python train.py --d_model=768 --norm="layernorm" --schedule="wsd"
MLP neurons of a small language model. Each row is named by its layer, matrix (up: input weights) and neuron, and shows model dimensions 96-223. Each number is 200 + 30 x the weight over its row's rms, rounded and kept within 0 to 999.
A block is one neuron, or neurons of one layer that tend to fire together. After each block is what it responds to, as a language model described it from the Wikipedia text at the highest values.

L8.up514,188,204,146,194,212,190,176,182,209,177,188,217,163,221,160,154,215,212,197,268,149,221,153,202,252,251,154,203,171,161,197,244,179,185,245,207,168,216,233,160,224,204,203,220,233,181,223,188,243,254,187,223,201,175,133,224,215,222,182,215,215,212,202,157,135,217,191,194,220,170,212,247,190,207,149,174,236,203,197,180,261,197,189,185,196,178,234,195,181,170,182,209,242,140,199,202,165,226,185,170,232,219,199,187,214,224,210,203,262,207,186,246,198,166,209,208,210,182,185,217,171,214,225,236,218,192,186,183
L8.up1991,164,221,202,282,191,199,202,197,230,225,214,172,156,162,200,150,137,157,215,177,150,181,189,184,226,238,225,165,214,202,180,220,189,218,208,206,162,262,217,128,191,170,162,228,248,145,223,248,220,268,152,162,180,155,194,223,183,265,245,196,168,198,182,201,218,217,174,162,212,149,223,246,239,206,212,203,211,190,241,236,212,205,233,167,151,199,200,198,209,192,182,196,204,160,147,204,170,185,236,213,219,181,194,169,220,121,185,162,240,224,161,204,173,195,189,228,197,240,196,199,157,219,211,210,236,253,168,194
L8.up2315,193,226,227,206,208,181,201,205,295,128,217,202,223,176,169,187,216,182,219,168,196,183,173,221,210,281,190,219,186,155,173,208,182,227,230,202,195,197,170,143,193,149,58,200,172,182,213,258,167,201,199,142,211,185,167,233,186,199,234,163,217,162,154,216,175,172,203,191,211,211,242,203,225,169,155,229,222,178,205,233,223,200,122,158,190,239,224,209,151,217,211,168,220,176,176,217,274,207,200,211,270,199,170,197,151,186,199,186,222,224,252,245,192,151,196,171,239,203,178,207,143,193,154,213,207,269,237,188
L8.up2417,185,206,215,181,159,228,215,214,251,154,181,218,242,208,169,160,200,176,198,215,233,227,214,181,225,205,216,183,188,197,177,159,186,160,221,213,130,204,167,160,141,168,174,238,216,188,184,195,147,213,174,186,186,169,200,206,198,260,222,188,253,157,215,168,161,209,269,177,199,198,161,212,221,160,204,217,196,202,155,229,218,175,180,197,170,212,204,250,200,182,229,154,154,163,205,208,230,168,201,126,208,208,136,200,193,151,244,178,188,231,160,220,206,136,174,209,197,259,193,209,220,265,185,224,250,211,197,172
L8.up2838,158,228,194,252,179,185,220,181,261,178,217,173,200,182,194,178,208,226,157,198,174,210,184,176,193,243,200,204,202,194,161,233,156,182,190,242,206,227,172,191,179,181,136,188,180,168,235,194,215,231,132,166,233,193,202,183,204,234,214,231,227,193,243,214,228,231,229,201,212,206,228,140,255,188,213,206,210,246,195,178,217,173,207,194,205,216,232,206,266,200,229,136,219,208,219,198,220,197,209,223,253,181,177,216,185,182,219,232,275,175,204,204,177,190,160,171,109,273,194,252,175,219,122,206,171,184,212,174
L8.up2914,260,229,193,210,200,210,161,213,253,158,172,229,149,189,177,162,189,198,208,228,231,175,179,182,246,193,230,147,169,173,216,180,213,194,188,230,189,181,235,179,132,190,185,187,172,167,223,252,156,256,180,172,173,175,220,152,188,241,224,226,215,171,233,192,151,195,196,148,270,199,178,166,204,189,179,269,227,221,205,196,243,207,173,217,171,199,197,214,188,199,204,107,220,182,175,177,233,178,190,210,217,254,212,163,157,147,224,130,209,251,198,265,193,172,221,222,174,212,176,220,206,166,232,181,236,174,111,185
L8.up3481,178,198,262,193,188,209,185,211,241,194,196,221,175,216,198,176,173,170,168,167,210,199,180,194,231,220,241,193,189,203,229,145,189,252,243,225,195,216,243,209,174,192,152,194,243,225,234,193,198,236,193,155,220,145,131,203,157,259,217,171,272,147,216,240,178,187,166,201,206,215,232,280,195,183,206,213,200,172,225,202,198,213,237,183,235,202,189,252,148,176,171,165,178,151,189,166,194,214,163,202,206,226,149,174,247,216,172,174,188,215,190,223,153,165,231,168,248,210,148,197,178,243,212,207,233,200,147,181
L8.up4969,217,177,235,278,193,217,215,202,246,207,197,190,206,154,175,157,161,198,215,265,193,210,220,180,185,228,249,153,224,191,135,155,178,144,226,206,135,221,273,167,220,192,170,172,170,198,180,183,186,295,235,166,161,230,127,200,180,220,229,200,211,165,224,203,165,189,272,194,161,239,209,170,190,135,193,180,221,181,268,196,249,195,147,168,192,213,213,236,242,192,168,213,207,181,144,210,212,182,223,184,231,166,181,199,223,218,211,174,227,213,166,209,182,158,176,241,267,187,189,238,196,235,175,226,237,234,201,176
Description: Table row-ending pipe. The closing pipe at the end of a markdown table row just before the line break, as in "| 100.0 |", "| Notes |", and separator rows like "|---|---|".

L4.up5079,160,162,205,209,178,212,242,206,215,223,192,170,145,197,230,196,142,195,210,209,183,181,203,213,200,200,201,151,180,215,236,207,185,186,215,216,251,196,238,203,250,155,158,186,162,217,196,232,207,184,167,155,244,158,196,201,204,205,175,181,245,167,155,194,202,203,211,202,177,184,219,187,209,217,137,223,218,190,236,194,160,244,171,160,151,178,261,204,166,238,218,165,182,178,209,186,198,240,240,209,195,241,207,193,146,165,166,226,239,233,216,257,155,185,230,188,243,211,192,218,238,175,185,156,221,185,196,190
Description: Physical location words. Words that say where something sits, often building parts or places: ground (floor), stair, entrance, hotel, located, site, and locative in, on, at.

L6.up1531,236,233,182,192,171,210,275,139,222,190,178,176,252,222,209,194,217,171,117,220,153,251,179,180,235,176,196,218,234,222,140,178,219,176,192,189,202,255,213,177,174,211,148,207,228,164,168,218,180,183,188,183,164,189,178,240,200,256,192,197,232,219,188,195,169,198,275,171,173,229,194,239,187,158,234,211,147,218,201,243,228,213,127,174,190,218,226,234,213,211,189,194,153,170,217,206,244,201,207,201,200,227,215,185,204,129,199,233,162,161,183,204,232,232,207,202,182,220,217,184,246,222,210,177,217,203,198,186
L6.up1742,250,191,228,222,187,206,169,221,205,159,162,215,188,246,204,154,195,184,200,230,210,165,196,227,191,166,210,184,234,162,181,162,168,174,208,212,247,225,218,168,201,188,167,243,163,133,193,234,188,264,182,174,210,113,161,175,210,215,217,227,192,197,239,191,199,250,189,184,201,217,198,224,202,194,187,193,215,197,223,256,207,199,208,211,175,244,217,196,216,210,204,191,204,162,184,179,220,193,188,226,226,219,197,189,176,152,209,193,237,228,200,202,171,123,186,167,172,212,213,209,182,201,207,229,247,256,196,213
L6.up2388,251,180,145,183,202,193,229,241,242,177,217,125,158,191,208,193,174,175,243,232,205,177,186,239,191,156,183,171,205,183,188,217,222,207,221,222,170,195,200,207,200,152,234,231,210,180,210,167,218,193,142,184,186,204,232,190,228,255,187,219,222,158,186,205,222,226,246,179,259,160,189,122,197,218,195,193,204,232,250,195,199,230,114,244,190,190,238,185,238,251,192,160,210,216,176,211,133,201,229,197,196,206,228,207,133,191,209,227,206,239,147,193,192,156,199,221,157,149,197,204,229,231,165,209,222,221,170,198
L6.up3045,252,206,220,260,191,229,179,199,223,160,249,225,214,231,198,176,190,202,197,225,195,188,178,206,184,201,234,185,187,177,195,204,170,230,219,264,222,198,228,185,174,109,169,233,213,225,194,210,237,239,141,173,214,145,167,184,220,233,199,189,228,206,186,200,223,232,189,227,210,198,231,217,232,194,209,204,219,183,231,230,173,134,164,174,229,244,220,250,200,235,229,238,204,198,214,130,222,193,264,158,168,174,215,180,196,230,218,233,171,231,188,248,200,157,204,199,256,245,170,239,133,230,230,205,212,165,211,224
L6.up3074,250,224,194,212,192,233,231,172,213,223,205,213,201,202,201,174,229,200,155,210,215,266,166,255,198,181,192,237,207,228,133,161,205,213,202,219,184,208,212,206,173,212,169,186,213,144,177,168,173,214,162,191,253,240,186,239,252,232,198,165,140,210,197,187,143,198,210,173,188,189,162,208,186,172,194,209,162,244,225,194,201,213,156,220,152,236,190,218,224,237,212,254,184,230,153,198,229,227,183,163,213,210,227,249,202,176,203,196,248,122,206,209,217,199,168,167,191,275,139,190,258,223,216,172,224,210,226,200
L6.up3594,228,149,217,215,200,210,163,166,274,193,164,180,209,194,149,174,212,176,219,213,160,162,191,247,178,183,227,168,206,226,135,142,251,158,231,204,213,190,219,224,196,194,179,170,149,195,210,167,243,243,142,186,196,213,223,196,192,211,201,172,197,188,230,271,229,189,198,195,156,160,154,235,197,177,215,156,209,205,138,233,220,205,180,188,174,217,179,198,161,219,224,213,203,208,236,155,198,198,191,181,269,205,260,186,215,192,160,174,248,171,160,187,172,173,209,187,163,214,224,214,160,186,186,223,230,198,164,144
L6.up3702,224,175,211,200,165,232,192,149,262,156,201,196,214,194,212,191,200,204,211,216,131,227,173,164,202,172,271,206,191,193,136,250,183,255,215,200,199,190,201,187,186,197,133,188,179,192,198,139,188,194,197,232,242,199,201,209,169,239,199,168,220,225,175,214,185,179,206,167,198,198,186,196,196,192,199,263,148,199,215,190,200,176,148,205,205,208,208,255,200,216,270,228,177,227,205,261,209,205,252,195,237,236,196,181,204,208,231,201,178,257,189,234,183,171,153,231,249,225,155,166,224,226,204,199,193,230,205,198
L6.up6086,223,237,205,162,196,220,191,206,240,130,157,213,229,186,157,170,241,181,134,166,166,204,192,232,133,175,199,179,142,155,138,231,186,191,253,162,180,156,202,203,195,224,182,198,182,185,209,196,239,292,148,210,180,200,174,217,185,218,224,211,169,209,176,186,220,209,192,200,222,181,181,210,162,211,143,214,145,148,173,160,230,153,183,163,172,215,194,217,237,207,207,236,188,217,226,218,155,213,180,170,168,227,190,196,217,190,208,272,225,172,204,162,187,206,171,198,169,215,142,218,181,202,217,212,244,229,221,200
Description: Possessive apostrophe and row-ending pipes. Fires on the apostrophe in possessive 's after nouns and names (McCain's, the League's, Rio's), and on the final pipe closing a table row before a line break.

L6.up949,204,159,172,220,228,207,196,215,207,137,142,209,186,217,193,206,195,163,167,185,243,235,128,245,182,185,184,162,219,247,150,203,246,224,225,217,190,232,207,193,198,172,161,250,182,221,175,188,225,217,173,205,197,181,205,198,230,210,245,235,252,204,158,195,181,168,265,123,234,204,197,188,133,208,267,232,144,222,235,268,224,201,207,209,195,199,167,252,248,156,176,187,204,164,158,231,187,230,172,201,226,208,190,186,177,190,147,195,185,214,182,199,192,198,147,179,231,214,224,216,237,192,180,172,199,250,160,201
L6.up1500,196,201,165,148,206,214,207,225,200,193,251,217,216,170,179,172,264,198,175,199,196,205,147,235,205,158,232,194,204,224,196,171,214,169,203,209,157,207,270,171,174,166,244,229,129,193,231,160,140,210,174,185,153,180,205,176,256,199,222,205,147,134,196,182,159,190,205,202,179,188,141,197,179,233,134,239,234,183,180,196,224,239,167,248,268,165,229,230,223,201,184,133,174,220,196,222,224,238,179,190,189,201,196,220,146,190,153,246,237,231,142,256,199,235,252,188,162,205,160,238,189,178,189,161,189,243,123,214
L6.up1565,205,166,190,180,200,205,245,223,188,182,199,149,222,197,209,191,199,211,165,255,191,198,195,190,161,170,194,227,194,253,199,127,230,199,214,227,199,192,185,224,176,197,187,194,122,199,175,196,200,213,184,227,211,237,167,212,204,247,192,191,231,251,150,144,175,252,213,168,209,218,212,195,201,206,221,189,180,253,260,181,233,226,206,199,184,194,228,216,218,233,229,196,198,216,193,296,222,162,181,200,214,254,201,203,169,210,192,235,212,222,204,219,262,170,172,214,208,166,166,183,163,225,150,130,242,217,153,187
L6.up1758,209,147,233,221,227,204,261,201,229,204,172,147,204,189,179,222,215,222,215,249,207,192,190,187,262,195,204,209,267,207,235,181,246,163,212,206,208,201,138,198,127,169,178,198,152,234,167,247,222,224,171,218,132,209,234,199,184,214,191,218,212,176,152,204,198,204,236,213,238,177,111,184,190,198,190,203,221,158,177,215,236,202,165,208,233,161,162,223,221,223,203,177,160,204,178,236,194,238,215,205,170,191,158,218,184,207,193,232,214,231,198,185,169,206,168,186,198,192,209,171,219,169,190,181,198,201,175,212
L6.up2203,277,141,241,208,213,207,258,210,204,177,178,141,213,171,142,217,224,208,167,211,247,234,173,186,155,215,185,191,223,234,145,162,223,196,263,191,220,212,216,185,215,176,156,208,164,209,175,215,218,239,208,183,215,217,190,255,200,190,232,150,209,213,166,191,174,128,201,177,262,226,138,152,158,236,231,236,169,243,137,261,200,248,178,161,161,159,222,227,188,211,166,231,216,153,141,260,183,183,197,227,215,229,176,210,175,212,186,171,264,211,176,206,175,185,205,172,214,192,232,188,255,175,177,182,218,146,203,217
L6.up3102,198,166,195,214,217,196,243,228,229,252,169,203,158,180,189,228,195,168,212,217,239,251,140,177,206,194,239,214,178,231,189,183,266,192,241,210,158,232,231,217,164,179,210,191,200,211,183,244,230,180,177,206,198,196,229,221,189,196,214,183,179,164,194,206,203,174,248,160,238,243,125,127,209,249,209,235,198,205,215,199,187,207,202,188,245,219,220,221,199,196,200,196,189,139,259,207,205,224,188,183,212,246,151,199,203,257,218,220,193,239,159,214,212,212,211,216,204,148,227,194,218,200,167,185,221,203,159,176
L6.up4027,171,177,190,197,212,217,207,211,205,212,191,205,181,216,218,215,162,217,210,177,240,240,141,180,166,210,208,218,217,204,193,204,255,193,245,210,231,204,210,221,176,131,170,170,194,211,208,195,210,197,156,198,237,189,154,211,197,224,203,223,185,213,106,165,207,163,187,191,225,241,197,170,215,236,207,199,174,220,174,222,246,236,146,182,189,180,206,268,181,234,177,186,201,149,247,262,217,248,197,225,216,233,167,178,167,197,150,206,195,241,199,192,193,242,197,223,218,170,133,170,235,134,209,187,229,168,220,155
L6.up5604,198,204,215,168,226,194,250,188,215,231,159,196,189,158,163,189,174,143,275,211,165,194,270,197,190,109,226,175,205,224,159,177,235,163,203,195,223,209,192,214,131,190,220,181,153,182,195,237,144,200,216,155,175,179,199,229,191,224,179,201,216,200,199,253,228,176,285,144,204,247,187,168,177,138,183,158,261,246,172,175,180,240,169,157,166,185,166,278,192,237,174,191,173,157,151,241,188,217,237,205,267,179,183,201,195,150,184,213,218,204,177,201,197,216,245,163,246,173,142,221,211,190,215,198,184,239,166,187
Description: Upcoming place name. Words just before a named location or building, mostly in, at, the, of, situated, built, or railway before a station name.

L4.up3376,173,193,160,204,196,220,183,183,245,265,231,242,208,279,216,191,197,181,222,267,201,177,200,209,182,228,237,174,212,211,200,217,236,153,263,232,201,176,232,199,207,143,169,203,162,202,173,191,194,217,154,181,225,118,165,226,214,205,246,212,176,193,161,187,147,183,199,215,218,244,160,185,220,227,229,217,173,242,236,202,225,186,174,122,216,198,231,217,157,206,196,233,206,204,194,167,202,188,170,200,173,249,205,158,195,211,199,219,234,150,185,230,182,213,211,209,175,206,178,181,228,261,181,199,203,224,166,232
Description: Second numeric table cell. Numbers in the second numeric column of Wikipedia table rows, such as wins after games played (18 | 14), plus ( before metric conversions like 989 ft (301 m).

L4.up1780,214,158,180,170,214,205,235,240,229,200,197,177,243,186,164,215,219,177,205,275,235,177,169,210,210,187,194,165,214,175,158,204,206,135,229,224,193,195,173,186,189,145,131,210,196,199,234,174,229,232,223,204,231,171,235,166,219,249,272,193,195,203,223,226,203,164,223,126,209,133,216,184,135,180,191,229,188,224,168,236,232,195,178,167,168,204,179,203,171,188,215,175,212,241,197,191,220,181,188,199,216,190,213,204,242,206,190,279,210,242,140,201,192,180,163,134,239,186,171,239,219,196,170,215,231,186,182,147
Description: Possessive apostrophe. Apostrophe right after a noun or name, usually before "s", as in Christie's, Women's, God's, and occasionally inside other words.

L8.up385,226,167,176,202,151,189,213,198,230,160,177,187,161,165,219,212,173,208,155,241,255,174,190,211,185,178,227,222,235,223,205,178,237,188,170,180,191,175,215,150,158,178,229,216,194,200,197,257,197,174,196,181,207,198,138,206,195,185,199,181,219,212,249,226,197,156,242,198,214,228,183,193,192,232,176,192,159,214,215,213,180,154,200,185,131,194,223,218,187,145,181,180,183,200,186,186,257,215,200,189,194,217,217,185,192,181,231,182,190,179,220,223,174,207,177,176,141,149,192,233,146,198,176,161,231,174,190,189
L8.up3125,216,172,262,224,220,175,252,175,213,222,207,186,200,208,212,174,184,190,164,273,207,199,225,225,240,173,177,205,231,142,194,185,221,174,215,191,265,178,187,198,176,219,209,214,203,190,137,163,155,173,137,182,183,203,143,199,188,225,204,181,188,232,204,193,188,214,214,174,180,167,192,229,202,209,169,222,189,222,235,216,151,188,170,182,165,181,239,221,206,122,281,146,202,144,227,238,258,203,215,194,179,193,216,210,182,197,231,221,236,196,204,208,180,164,210,231,176,228,194,218,168,232,135,215,190,208,184,179
L8.up3193,195,178,184,183,210,197,236,172,211,257,174,160,183,203,234,137,195,199,198,175,187,139,226,213,239,117,263,139,190,216,200,164,232,228,216,232,169,199,236,218,197,131,211,169,181,170,179,155,209,212,137,189,212,151,176,164,243,213,205,208,215,214,231,181,254,200,167,174,242,235,183,175,180,273,227,252,258,191,192,192,227,162,193,157,140,199,229,224,243,204,231,169,187,202,227,246,186,206,170,201,259,229,196,171,187,119,243,236,235,195,236,161,208,234,145,179,227,116,209,268,233,163,166,197,198,153,204,206
L8.up3595,214,203,248,229,258,193,247,227,205,124,224,122,199,176,196,179,140,226,185,176,208,162,207,212,207,191,215,209,223,216,214,117,155,270,211,171,213,248,171,219,221,177,221,222,178,204,176,255,213,201,158,192,180,175,111,216,230,177,248,211,160,213,224,206,240,210,207,196,153,185,206,254,176,254,141,225,215,209,228,184,186,172,174,196,161,161,201,219,207,202,202,203,165,233,159,235,192,210,208,172,261,253,201,155,205,184,230,239,238,193,196,188,218,189,236,184,202,164,195,231,149,200,201,213,210,208,197,177
L8.up4350,259,209,209,244,182,221,251,187,215,184,170,207,236,214,188,185,208,170,187,232,223,222,205,205,184,160,256,230,194,188,147,214,200,172,185,237,206,233,216,192,242,155,186,190,165,223,194,236,213,159,249,221,188,229,190,227,174,221,203,200,227,219,192,239,162,212,228,138,144,246,142,165,201,205,229,195,171,199,173,197,172,210,185,174,181,188,206,235,179,158,182,176,194,201,157,185,160,213,192,218,232,264,214,210,157,151,210,166,231,187,272,173,172,172,240,177,190,199,240,253,207,199,142,208,201,188,172,238
L8.up4399,244,166,189,168,205,198,255,212,199,133,210,168,228,184,160,165,165,189,163,243,257,184,240,218,209,194,204,222,195,256,186,158,234,257,188,232,172,232,196,193,188,154,260,232,168,199,237,212,147,184,194,195,207,211,214,213,161,148,193,194,201,174,238,186,165,186,182,201,175,215,177,213,157,219,166,196,154,192,133,215,201,179,167,180,186,145,217,196,201,206,199,173,179,240,126,248,251,190,242,153,227,273,208,200,188,209,199,207,242,211,237,186,218,210,236,160,213,173,211,246,192,216,160,158,194,174,183,192
L8.up5222,258,180,215,177,215,194,215,192,230,180,218,180,235,180,270,201,188,216,184,207,195,201,154,190,177,186,188,212,223,148,184,241,259,151,214,221,174,211,252,187,206,200,231,183,183,254,205,155,186,186,207,189,186,206,144,251,219,229,179,195,185,241,185,219,233,145,182,190,174,217,214,164,234,231,215,197,210,181,218,197,210,224,109,200,181,166,186,238,194,242,257,159,192,236,152,189,215,224,237,226,257,252,161,254,186,208,210,218,245,182,161,187,199,222,149,200,187,162,185,224,217,159,138,221,152,236,204,182
L8.up5794,222,166,196,202,251,213,214,203,219,152,232,192,242,160,209,183,191,182,181,262,223,204,196,164,144,161,198,207,254,176,213,170,228,199,186,166,185,221,200,187,189,170,247,199,165,170,213,206,225,214,183,194,164,201,180,214,157,232,207,209,221,225,211,186,221,227,175,181,194,230,143,184,169,239,213,240,200,213,151,230,201,201,161,139,166,187,223,217,234,184,182,189,216,210,143,155,217,209,248,217,280,219,178,183,193,170,189,195,270,166,191,208,190,200,189,162,212,161,205,215,218,174,163,158,183,183,228,219
Description: Place name prediction. Prepositions and other tokens right before an expected place name, mostly in, of, at, outside, over, or the year ending a birth date, e.g. "founded in Toledo".

L8.up889,191,176,229,221,230,197,191,202,230,210,172,231,222,190,185,201,181,148,185,216,202,177,173,218,197,187,218,176,199,200,177,260,260,226,201,208,147,274,170,180,148,152,155,206,197,249,177,202,210,211,179,155,199,202,170,186,256,225,220,202,262,197,133,165,156,190,182,198,213,211,170,195,177,206,173,259,99,197,222,193,202,192,217,252,237,156,218,138,158,218,236,218,180,231,173,211,186,205,207,186,201,230,154,151,277,209,225,172,191,198,169,234,150,219,199,217,154,201,186,183,221,253,211,191,247,242,200,171
L8.up1046,204,166,199,194,235,205,185,156,231,249,206,164,210,185,238,194,248,173,147,243,155,233,180,213,159,182,198,164,258,198,215,262,188,145,184,208,208,195,247,183,189,213,166,203,192,212,189,228,205,221,175,167,213,222,229,204,155,188,227,159,240,213,187,206,216,175,171,175,239,168,252,247,169,130,184,249,205,243,208,208,182,215,170,193,250,198,212,200,188,191,206,231,164,189,241,224,209,181,207,191,204,236,189,148,182,221,210,175,205,247,179,168,195,145,119,216,231,203,200,201,190,175,232,167,176,236,212,210
L8.up2982,152,209,193,178,223,210,238,211,237,206,295,124,231,211,187,235,271,157,167,220,173,196,229,230,172,264,200,143,183,177,171,170,248,180,284,136,198,279,198,192,191,217,151,176,193,229,173,172,167,197,220,191,160,139,229,186,223,149,218,196,192,187,176,211,176,236,233,201,176,227,210,203,202,206,210,216,204,203,207,272,175,183,201,192,193,125,212,198,168,148,201,183,136,234,218,248,204,198,208,171,190,294,165,183,190,222,203,193,212,219,160,256,177,192,210,196,181,214,248,184,212,185,191,181,209,263,183,246
L8.up4953,199,172,232,177,213,257,201,166,254,143,193,189,259,228,140,170,172,191,136,178,142,153,208,234,124,198,214,193,182,156,209,199,230,179,189,212,161,224,175,208,194,199,187,221,206,255,162,233,198,227,187,178,198,141,173,204,264,212,180,191,244,206,142,247,166,199,212,214,191,276,186,116,204,189,222,240,222,170,181,185,224,232,214,246,246,226,248,202,210,163,224,219,230,173,190,237,145,214,209,183,215,193,180,187,223,158,149,234,188,186,125,266,191,184,181,204,288,167,198,218,194,225,185,184,197,204,231,205
L8.up5127,164,146,224,229,243,234,207,226,222,246,207,170,175,218,160,183,212,244,191,272,162,153,260,166,187,205,196,178,234,178,201,270,226,204,219,138,226,169,243,191,195,212,171,228,135,216,162,260,192,223,214,213,207,215,197,168,204,207,180,197,162,195,213,195,182,230,181,194,139,225,208,261,222,185,181,201,167,267,161,193,197,167,185,151,196,175,185,218,186,156,213,164,203,198,175,248,184,176,198,164,203,215,186,146,252,195,176,261,227,166,193,180,193,195,204,193,190,154,199,182,227,232,155,206,197,187,206,168
L8.up5529,225,195,204,238,208,194,223,136,209,258,235,218,173,190,204,216,240,215,223,283,187,194,261,181,165,233,177,211,195,202,199,227,185,243,213,257,215,177,190,180,216,152,188,175,154,175,151,235,202,191,193,180,222,207,159,195,213,179,184,220,207,179,199,202,204,206,208,229,141,194,220,223,202,213,202,183,228,250,194,168,235,182,197,190,151,181,179,255,213,209,214,232,223,155,151,184,204,171,244,149,214,237,183,157,227,194,163,231,246,176,239,193,227,166,233,237,228,189,137,184,214,193,163,206,231,175,220,223
L8.up5875,217,155,190,167,222,203,208,183,210,196,201,243,197,233,204,198,234,181,175,228,228,172,192,201,178,223,206,178,199,150,205,201,143,177,230,158,212,215,245,191,231,211,194,196,212,288,187,208,213,248,204,204,207,215,206,190,191,257,217,203,208,207,196,188,196,224,227,215,199,237,242,201,172,145,189,241,171,130,219,229,183,158,181,210,214,160,187,226,170,189,190,194,137,209,166,175,158,176,132,193,237,235,187,168,220,196,186,212,189,209,156,244,184,190,162,189,145,181,191,172,200,230,175,180,180,200,167,196
L8.up6052,227,180,187,191,193,239,212,182,266,184,169,196,248,233,241,214,196,260,224,208,199,217,237,192,189,154,217,176,165,199,170,228,189,193,215,171,249,158,242,185,183,192,163,210,168,263,204,242,273,249,190,187,180,211,217,199,215,236,194,171,271,182,242,177,247,206,253,225,176,193,184,202,204,197,240,254,193,121,181,267,163,243,209,231,155,147,240,242,190,162,217,200,161,190,147,200,142,156,162,160,208,220,148,147,180,129,172,184,201,172,209,221,240,201,207,217,181,200,158,211,213,218,221,216,178,183,203,259
Description: Before next table number. Cell separators, decimal points and digits just before the next number in numeric rows, mostly sports league and election tables, like "12 | 39".

L6.up299,216,208,211,191,242,209,207,209,214,247,254,207,159,170,189,193,190,190,219,168,190,146,199,165,210,159,217,181,234,246,205,197,143,214,243,262,169,149,203,164,219,146,191,254,187,192,178,219,115,219,196,157,171,165,190,201,178,234,196,191,188,180,251,201,281,181,222,229,196,238,203,206,212,183,210,237,214,217,213,240,207,135,249,192,219,201,144,218,161,211,218,137,175,229,171,230,244,183,261,182,187,249,204,194,127,169,170,233,199,187,172,183,170,143,184,227,180,216,210,186,236,220,205,150,234,215,191,149
L6.up674,238,254,254,195,216,218,191,205,232,177,216,222,140,216,172,205,204,190,159,190,235,214,189,196,230,170,162,231,156,254,178,261,217,212,269,200,205,206,214,136,267,172,175,171,173,234,225,204,178,233,170,194,252,225,237,249,225,199,221,194,240,153,225,243,195,203,249,223,198,231,228,143,225,197,224,192,208,230,220,225,193,215,191,190,201,202,196,234,212,167,198,151,152,185,178,170,153,165,164,210,188,206,185,142,159,234,213,193,203,142,181,196,188,183,226,226,160,233,203,216,195,241,156,165,155,201,230,222
L6.up1034,209,186,208,149,182,227,255,161,241,145,278,185,185,165,199,212,229,219,187,220,180,216,190,165,221,244,225,162,206,169,165,243,193,207,245,218,215,208,184,206,187,108,234,242,220,211,207,191,189,215,195,178,245,208,221,197,192,243,180,227,274,199,211,209,170,176,216,235,232,236,121,180,205,181,180,253,171,238,209,197,207,176,233,221,159,206,179,149,170,179,198,183,199,209,185,214,187,189,223,196,167,202,167,151,170,204,167,212,150,234,222,236,155,164,201,188,167,186,163,213,197,267,159,164,212,153,177,141
L6.up1662,202,177,227,126,189,239,201,205,220,184,131,218,165,255,177,187,248,158,213,253,216,202,198,152,168,210,235,206,202,169,162,224,217,246,245,206,240,171,209,150,194,150,193,193,154,156,229,163,169,237,173,242,190,226,180,214,225,175,245,172,184,191,220,216,131,244,212,253,210,175,151,204,181,235,223,225,198,257,211,208,236,217,163,193,166,219,211,199,234,228,262,141,203,155,224,196,214,226,158,212,185,196,233,180,162,149,152,230,172,169,173,233,133,161,229,177,205,190,183,221,202,211,143,237,208,178,266,170
L6.up2636,215,228,192,207,213,204,198,195,231,244,166,219,143,230,203,205,222,212,239,200,214,186,230,193,172,225,169,246,199,208,190,220,294,205,276,160,161,222,176,151,171,177,176,201,118,212,200,245,196,230,206,166,213,178,212,226,258,180,191,213,169,171,211,168,238,165,175,217,275,224,153,148,172,182,225,188,163,220,192,254,192,136,160,233,150,214,203,206,189,190,253,207,210,217,134,225,251,260,223,170,190,167,200,196,212,253,179,241,200,151,149,201,224,177,274,227,143,246,196,260,221,220,201,145,226,241,141,186
L6.up3192,162,174,262,174,236,212,221,194,261,208,211,196,180,248,183,188,196,200,167,227,206,195,214,229,238,237,192,193,187,177,203,182,184,174,168,201,177,199,219,201,214,209,237,203,181,242,185,203,179,175,232,218,170,234,190,215,203,216,207,222,250,202,218,179,188,255,196,200,175,230,240,177,150,222,161,200,200,151,190,212,255,245,205,188,219,182,206,229,208,196,228,175,175,241,222,209,194,139,211,160,227,243,181,151,199,210,188,192,221,187,147,197,205,159,241,186,189,188,136,255,214,230,209,185,192,212,137,162
L6.up3898,222,192,225,184,230,206,171,200,204,210,211,156,216,260,203,194,209,128,171,257,184,166,280,181,165,258,168,177,224,220,213,210,255,199,209,224,194,230,202,198,200,169,195,172,163,220,208,179,214,220,206,197,220,198,173,210,247,208,224,214,226,230,173,195,174,222,227,191,161,251,210,189,156,219,166,177,190,208,219,185,189,211,181,230,243,181,222,229,171,189,229,194,225,188,194,194,150,170,193,140,222,218,244,193,267,150,192,177,196,174,131,219,198,211,199,226,222,219,164,240,222,255,214,159,211,179,222,183
L6.up5593,264,248,183,174,222,198,228,187,237,143,207,178,143,198,220,209,195,174,178,250,171,188,182,135,176,206,149,192,214,201,155,231,226,288,204,305,172,214,175,193,213,212,208,202,136,224,201,242,213,247,201,176,222,199,179,241,264,195,184,172,214,165,170,204,219,204,189,218,252,234,164,162,204,189,170,197,218,232,202,216,230,202,209,223,209,221,213,178,178,158,218,178,152,184,185,166,215,202,229,202,198,192,175,145,242,156,143,210,216,174,207,209,166,181,213,182,126,205,176,228,210,161,157,208,193,214,203,193
Description: Mid-name fragments, table cells. Fires on interior pieces of proper names, especially Uttar/Uttarakhand (tt, ar), plus Madonna and Rajapakshe, and on pipes and numbers inside league-standings table rows.